config.yaml
n_layer: 12
n_head: 7
n_kv_head: 7
norm: "rmsnorm"
norm_place: "pre"
norm_eps: 1e-06
attn_scale: 0.125
weight_decay: 0.16
final_lr_fraction: 0.0
seq_len: 1024
doc_mask: true
dataset: "wikipedia_en"
MLP neurons of a small language model. Each row is named by its layer, matrix (down: output weights) and neuron, and shows model dimensions 149-297. Each number is 500 + 25 x the weight over its row's rms, rounded and kept within 0 to 999. Numbers have three digits each. A neuron's up and down rows have the sign that makes its largest values positive.
A block is one neuron, or neurons of one layer that tend to fire together. After each block is what it responds to, as a language model described it from the Wikipedia text at the highest values.

L3.down897:478511489517499483479496523546453511500501488484530459480507499428491534512502540489551503515524487507495515470539470453539518527526500485514481520503506485526518492504498518521516504517466521525517576471498528472519518508512499521479451521490518508466529489471481518480521492519518508480489528511475475513479487493496445504501517510498477577501480556517521508495487511501534545485500498431495466482526520494506502502516482452549523521497525450510
L3.down984:480497488510506533546515494493475494499484526482509501508504520478516510468496484487547522463509510488544499479510513537546504480500522526522415523511534525507479475498487509483531512518480456505497490512532483509516512529529494498509539488569531490479473470482496503502504498516531498530500532503540469463515483487450495543509466479531500541493549498503530463527485517513553468465482529477471539472510502476518468487497527470531539520474498479507
L3.down1119:495509514558499543523493490489505457494532500511465539494464491501505514502499506487508511506527506528495572518489505517495506517499463539480488522521503462482477490487489480478514480494508480518476525521493474518489505506479504499521488498514525493466480459497537485544523474521551454484517501470507508479517532466492529497486489456518443501525526489520509450515486509475524510470469532422476462481520513529515496511452487490485518502478512505526
L3.down1407:476474503520492478460519537524513498495527516484520523516462506474499480527482437488539505508506477531487494502493515502467485524460461471501510507529510490569492517513457519483479533534517512507465521506499490547498521514553526477467521510508490534532477544530534524516512540485510513513528523485505509511487505483528521525512482516491507443518477489511449512493477518532512537514462506582475517515473482499475463453522502522508518510507521517488
Adverb and adverb endings

L6.down103:486470523532485473521519483502487490527501504520484505501517463517470510497499530514520486504509461491504488510503523487530493506462480477506526470493506504481463484488465479503512510506481482458514507505415467482511465525529488514551466489505534480546465486552477533468513479500470470520494507517485518492464449496507484518534484492460500468483511493491496494491497481482470491437451523568469513459511510521516522511493442461472504504494502453469
L6.down117:473479473523519503490482493509437501504541542496488492502498488521531491502509519463452524472535510489461527482517516517462496477503518514501503540538503517490477494521480482517505456494539494486489499494476522498462528461504484482483489491507516457468492509489511497492524466456493535495471472469455505491559486516527463512493452496464501499499534449480517484456502478498550433488465497545504515486495490551525529484493484486528507553479510503503
L6.down228:458482511453451493527506464525541513522515522553507506520534495458483514506521448499517509505552506500509509510522489507496465469472459513444545503515528484551446485496501460511537556492473563481508541464506497482502507502510459502553506510530499496542464515515445534495532531525468512534499529488469524503513485542442478500532509458506499515512499543534537498529493521471533467470460471418494510521520516503493502498469494520515493502502479509520
L6.down251:462474505466506483516481509484572485527493506494510519501494463540518511505537508500521514517523514478508491507520502513456535555501487535511501536513498498510503514508518560501512527445493504498537454512503507505510495531516494467449486509454508550522488525523515491472526487513485451526491486472469490512470535495443519501520482484469509463489518453541543490533535493513521474514495542503505482499537481500504509474517519462472506478500540511491
L6.down321:522487490490521480508504506525483508482494485477512551496516557494449429491476518513452508512478453522478521535491520472478473505514505494553517471551494534539519495448535489529525514485492528492514520491450515484483497440487527482448477501531509483496540454464510505463539509541494478507461499506478537521485463466499513492472518490508495484507467504530495513469509486467547480547481491539502510477507493525514430501488514472475504512500482497519
L6.down377:473499482476496502525492501497524468514495448494519467506495498501510486517500498500513533474477471492539476470517504491552476473489523530482519465497545531537498482504487494475485535507526515472525507458522525529488515529472539500502496519483508472507484512516499479546479500513475509502514463544486485455529515490482470526527476501456479528494501528513501504483484480503513479447537513440514541526476465460547499517446499453514499472484544502483
L6.down588:504481537502494499443486499505496450470487450522446478494505470497534549561477463484507498528489494506440474527551486509503501476523522491479482533492477468535494528486494512495457523504487521532509518495525490529516451504519504470468464511530496479565461503496487477467520542497500473463485495451495504475487487484496497493520506513500493481506506484476529499531456486457517443489537507526496501530508492485518469493495518511519502455452499520491
L6.down629:486494485513515464520522499497472539497484530491473506561470524586520520479504515526512470510510483489504496510539461483457520547533480521519510490501525474505496497487479496441527560493470495517463472521500503533472505494540490513480487512512520525470502497473520482488491516491484464514481536510499492472467453491487505467533513487529461522542529505525510472545529492464527483470488543539526523504547474457460474494500513475514540529498497514465
L6.down636:535499479507527509502528494481497498546473502478519484509482494497450485521468485488491537464525483505471566521515486508462495508520495469486509453526487465465485578460467474513461503498539495503494480469468544514529503478462486527501478466467511471515501491511451541474481475524520531492491499470532485467494499480506532496526520537454500517515478566470509497486502511454510500481461401536522523499516522473494484511484506501507492462512507502518
L6.down740:521503488498538498532493471492541513541534510477521467501518493515497464510512477496468484463525492483458508491504520504497445466440492480496474481472453488495501502508475491482492573510454553460482480486512493480500486543494499474499493512477522475533512497528517487503516460486505529519470492525487506491543504481499492445498492512493491531505512465489481442471503404537531456479472536511514504535534488422493526467472512451489510519500515505485
L6.down1119:493482464515476501506503520536453500521492517505532483512504471503542495534461492490470526496479483501500481523515485510527507499483467524495522504515496446442476512496480479482514480499495507496557544478529497538456458470486540485476494470499474473537488463471480491536502524504503494517531527484463508478448503477451498520492492489478489555514544515512542497516465471499541569484513481494485472503509507526475481481468492499492509527502521538507
L6.down1153:527519479490483453559508499505495484560526461478528483479493470496518514509494518483519469490497498450507516504486476548502524494504528496507515505522461506533500490457503478508537484477528485501507498514501450512508529492532422499512495477538443480500486465498522459519575464540550509529504566485495527509502535531450492483524503514460451493482500536484536527498492509504527437508488510428467484460529481506487503484511510515464501501520511512486
L6.down1196:473484469494463479497500427513482523512506447494518481503513471528472486520519497543493508557487455509488494501502479513483503493471461491474550445514517512530517507506548518481499518477500559487504484504485492501501497479475502456489502492503501520486494491528538520460499464479501526516486492498515465508536498527526534492510498464459532503546506454528493487506468508563555513520527513421515467472494460502450529426474447502514513515520467455487
L6.down1286:494531502490485448520491499520461465498461485518512456531499510522442499541550504511479453501510512508461516545464489500497497527491500502503503500537486539496520468496517449473462474491520483532490462541477435510467445500541517512502521499514535478456483490490497530507536525495483491484486485517516494524441447529503534500511524463474530544514480496505493519484476482459504518516521470374504501466489500507483517528511448557529507481475536495498
L6.down1422:494474498530472455474502530515461480516510531495536495500524507504539537497453442528543468514524523493452486503498485490529498485488462481488459512498506482519480454489486514515511480485488431524493495501518536524538493507510498504497519500496497526501479445506487473513517506501486565504459476467509497532448525446472509513516483487487505491506509452523496488531507494447544511477529518535492486462494475497477470503478519520506483485486500468455
L6.down1578:457501525475504515525499519508468524549509498478529493490538497459498491508453510473550526498507470526466473493566492482507477500467501522506506522495493477452510498494539486542526500468465530498507487470486522511471523529501511457498532500505493507496482482479504514525501500489536494538470537492481526500509518530481500447518476490441474500506503476518540487542494486500514460482491527488478518444557503485496501531511490459458499501495525499515
Digits in dates and numbers

L2.down116:458527478497474469535463524470508518504530550534460496448516507539496491505470473474479537504476467501487497537507538515524500510475508458496487510519467518490516489475507492510512523533507529478517476471557508467469508500515459469464469527483515506466518470482487508529460530482523507441527486526488473469489467437491503527488504569500474506507508529462533520489460487485528531507528515459513527522506481492495458535483507496504509506498509468490
Final digits of years

L6.down3:489488498516462494480484470473504498513480531515503483479498494527552521520482523475501476470537510506564511549455517471481513485529499509471499501466481498494513522490498470530545488505486491496517479504516475487565520465506497509489538530483502505489477484483485544487498495461484532480469524488509505520505506490503486511539544477458509498518473552515497497498502513512510512530515483512497501481482472497542548488501517555548497457530502457534
L6.down7:494485489510475498520483470469466459467561463550510496543489509443524485515514482502455499501503546549472522486539541482533468472482509465483471515513496498498545522523487534485493490529482543531527467510528483484540482505516545507480509499474508510499452518471504462530535479508493499487484516454481465488530515543525492516442524439500466481506526506493494529524432544499486522441489490420504503520475451469503514507496504520504424491510492512472
L6.down220:520484475483524462492521478476517538514491526524505485488484497490529487485508480504470450483488491500490505495462509535489522494480529474517480490482453475545502515481495507496546429526525520476512483540531515466471476498544494515479553528500503515456538488463502522480531452478458541514507468502475480529485503479565476531463507487510503482489506455526524490511485510498527494506483512548482506499530515501495477439507501526466465516491474474501
L6.down307:495495479463497497530499477531512450508559511469530484495491506535492476528526497498471510523490484487490456476513465527517496534465439514513483517525528481478498519493476501502489538498515499493552482566519496520447479528503510484495522502460491521513556460519502525512515441491491491486500473481461487516538507489477501492483481512460489527500520497470501481480480500516514526459518518490495513507504481502439507502558498506532513504496506494422
L6.down442:509501543465447455475489521495494506479487489493515492479514511496454515498523503487480474505491519510512486501490488470515510533489523508488495495495512538493545503467500463480466511525495495527491497490495478480515503468506504513530483486486535540464474508491504504486456522525502503453524520491497526482476452495493520515482479514470523506487480504490467480503475470492454480466519504477501494498490487474491522510502530556454506521526520469449
L6.down575:465536499478503554481504527494493499501526517502508481456494508502522481534518464480499520547452499513476476489491496468487506519457527511522490528543510482491482478504498491577522476502513510536474496470542518507498484525543471524507510487465525534555557471483495498533523452513499499510449482512513451468506506496547488486462549504527553524486536500509507510511507555503474484501467483533509486530510502511509478506468490473479453523518561496526
L6.down586:529524501479513553492500468474525503500489505500489467492519461507480523507502522448463447529500488514497513517531516511540485478504560529439509497529492502513475536503470537503505478492510513466490527495470494486545471501469498488543502448498491485515456482516481513506526500457483501489505501505508506441563522519515493525517488488506538536497492535494551510512483535516491526536474495384549487517512476506522521524518515483579502498464480541513
L6.down770:531484532523503531454492521508499520511547521483496542489495515464524466510460510516467517506493505496530481496490482502451525529487523504440490494558525473494510497550488490514478480490449500505478507496541501508533460527486512506519499530514528479477483425461469495486489495525490514478521499544502517438473502502461502485563501492519472502466510532411527519501481503505474486525492487396524540506478523516518499520564496525534489525509468502460
L6.down785:506465488494493499466480528544483485493504517502490467488490510547493491502471514507513512511463477510438513456511478505504442498503503533498468481478483546486513503480522497472470494476517465521488489506519451531501528482455496475524492501494526510498508487508508527499516507484493505518443517505538504512499519451535435496562497523493496513493538462476491486536459536512513503504478496516460487503526476498508522525458509495474487510522488477454
L6.down805:520529496541484492472480486474502512492493519490506518522533452505452468504453481532462510512498517470452513466501540485500448494516477508498540530454523507527520540528495494501479480484509512493460506548551489570561506506518525503476458498537527496488500520573479513544530500462529465480491501506483529487515481508502495484479540501502473477522531510475499529524547470516491467521482484468505480483505523482490517490512506461526497481517487493481
L6.down990:490483471509503514500485509424465507464544471548482495508515480507512511463489523495492506528505540464515536499477510527550467459494535531486467489506505503497478531530494517487506501506512494526479458485536502487509523450491487462513499484476529474466507502488512555497495451500484506505532478543480503542506525502482439519505460456488503529517510498545522492514454526484468499523510502417484513521491465511486538481473502495515498502520479472526
L6.down1172:482560492511478528488502557496463475555493502512523506472499500492508477540466496519522544500495515499480503487536534506485525504504469523526512522480510565476469500487516523539509515500513523508470513501530501518477495457476481527477485509472481533448451492516488512486515479473523513506513478512504485539522519510496520494509510506494489495473522530539500519517470514506459557522492524498517525463509506531503539472493499437515483459455480483497
L6.down1394:533487471494493520466474498481475498512541514495495472559509463497494474466554499493465518510509528515499508440472473499450472460471471500502504472487490529491452479491492517472473512533486473528524541536463493463508505485517517499532499490470518533477474501482503506563511488453492481492506495494510507504523531491515448529501517486509450531547532526483517502502526530521496485509510452566466531511470486500503515492466481525522504483534509474523
L6.down1395:513509495521497480476448414516493538496497494483527515492532568455465543509489496540512525550494495480520497519472463507520496502499481534511445484503499516450525486528479495510493456493476526506500487457495525538519523545473504465528483493477503502489540492488447564498502472464471500520517496504494481564488500465482544498491468469501522523483463530450474514520513502489513522524508476501504509518525512524476511529519464515522507510515494491513
L6.down1607:515548516487491510520507492475490472497507491512521512482502530500470488499531516500532523485512508514519462514497486536496487550477512481508481480530525488544492480452463498505520535487543463485526481550497500480498519479516496551510486524466486515489486496552551489466491436466490455501487513491533494521495496497500502510531514457515518519478499480500497487460529541481482509507457501483460503542509510514514567528522520518478508492480502499514
L6.down1645:527534528499415531498470491524487543536529479513508501483495475479531547468507513490541552514438455535525492503501488495486516509496512494496469407508500481518489477504455506487516498439479525514488480512519496467492460530521497528554468491510482502495524496478522534498521506504499526507511474524509500456508483497562514492508498474496483550527489485522464491477550478469530507487483510501489532466521507474508489540483473485504522534500468508515
Predicative "as" after labeling verbs

L3.down276:510505495506536503478486497490531492517499494501507491488493465479468486523490508489515495495500496513506473551528440446499496507513486513514518491492484510508506541504495480496425488480527540491500513454511499479528477496493530501465534504476449509538496514494464458472467519489479510488475550506503469464516546530523515536481513490510522530489536554476467481513483500533472517541505507367530486498512464473515534502487553487498493476509537507535
L3.down351:485514534492482485473520518518489492467498502480507491514510487467495462507506515496478486461469527531467480492526464510536496524499481504501553486474513513479500510525475494482494496481492537489484509495470496526520503486474498486481509506531531518511493524501521514485486489459493493471517517509493444478496500481518507523472519497498525539497498498476466500467496454497451558519479462513492539496478480490490485541506529517537459440541524459533
L3.down1031:488541442474535477492526520471492507467480505494471497540469507467469483545518501498518496499515517555478503507495511500541509493467483503462503519493491518490518502515437514468475487531512506537551483507448526500472474525510465534508503543430519489538550475460508512519548527541516482510485507553484531528506475503489470514533473440516497516497524467505479472463494489508502508486505479480501544502493505497482499495502489494512513489489420504501
L3.down1449:495512490495486532506500524480467507506505500520508519539476536526529460508486520477440495473492470512544457498485487466528511498474501454524452484505489525487494467503498541522506502504496472503485482538531452504481516515517534511482488539501538526484495462499513523498480459464530484495495494507507485495549498530482555489518455488525532482523504498498512508524465513456503493498511516446523466534458492514503511486484491475460454512510488479541
Ordinal number suffixes

L2.down1389:482477456478503545521505515484532532475541474548518523499494517489473540518467470459467459538487473519507510490499490483532457463476517519495438514521494491501485516457485531528491530515470508492489509490532505548504498481523488509525507467499522542519509506437483522461519476484487500496462493554551480493553490488528484524499508507459472506443499500476518518495504532466518484543481478530487492465499510493500501474496514476526484505523509519524
Linking verbs and intensifiers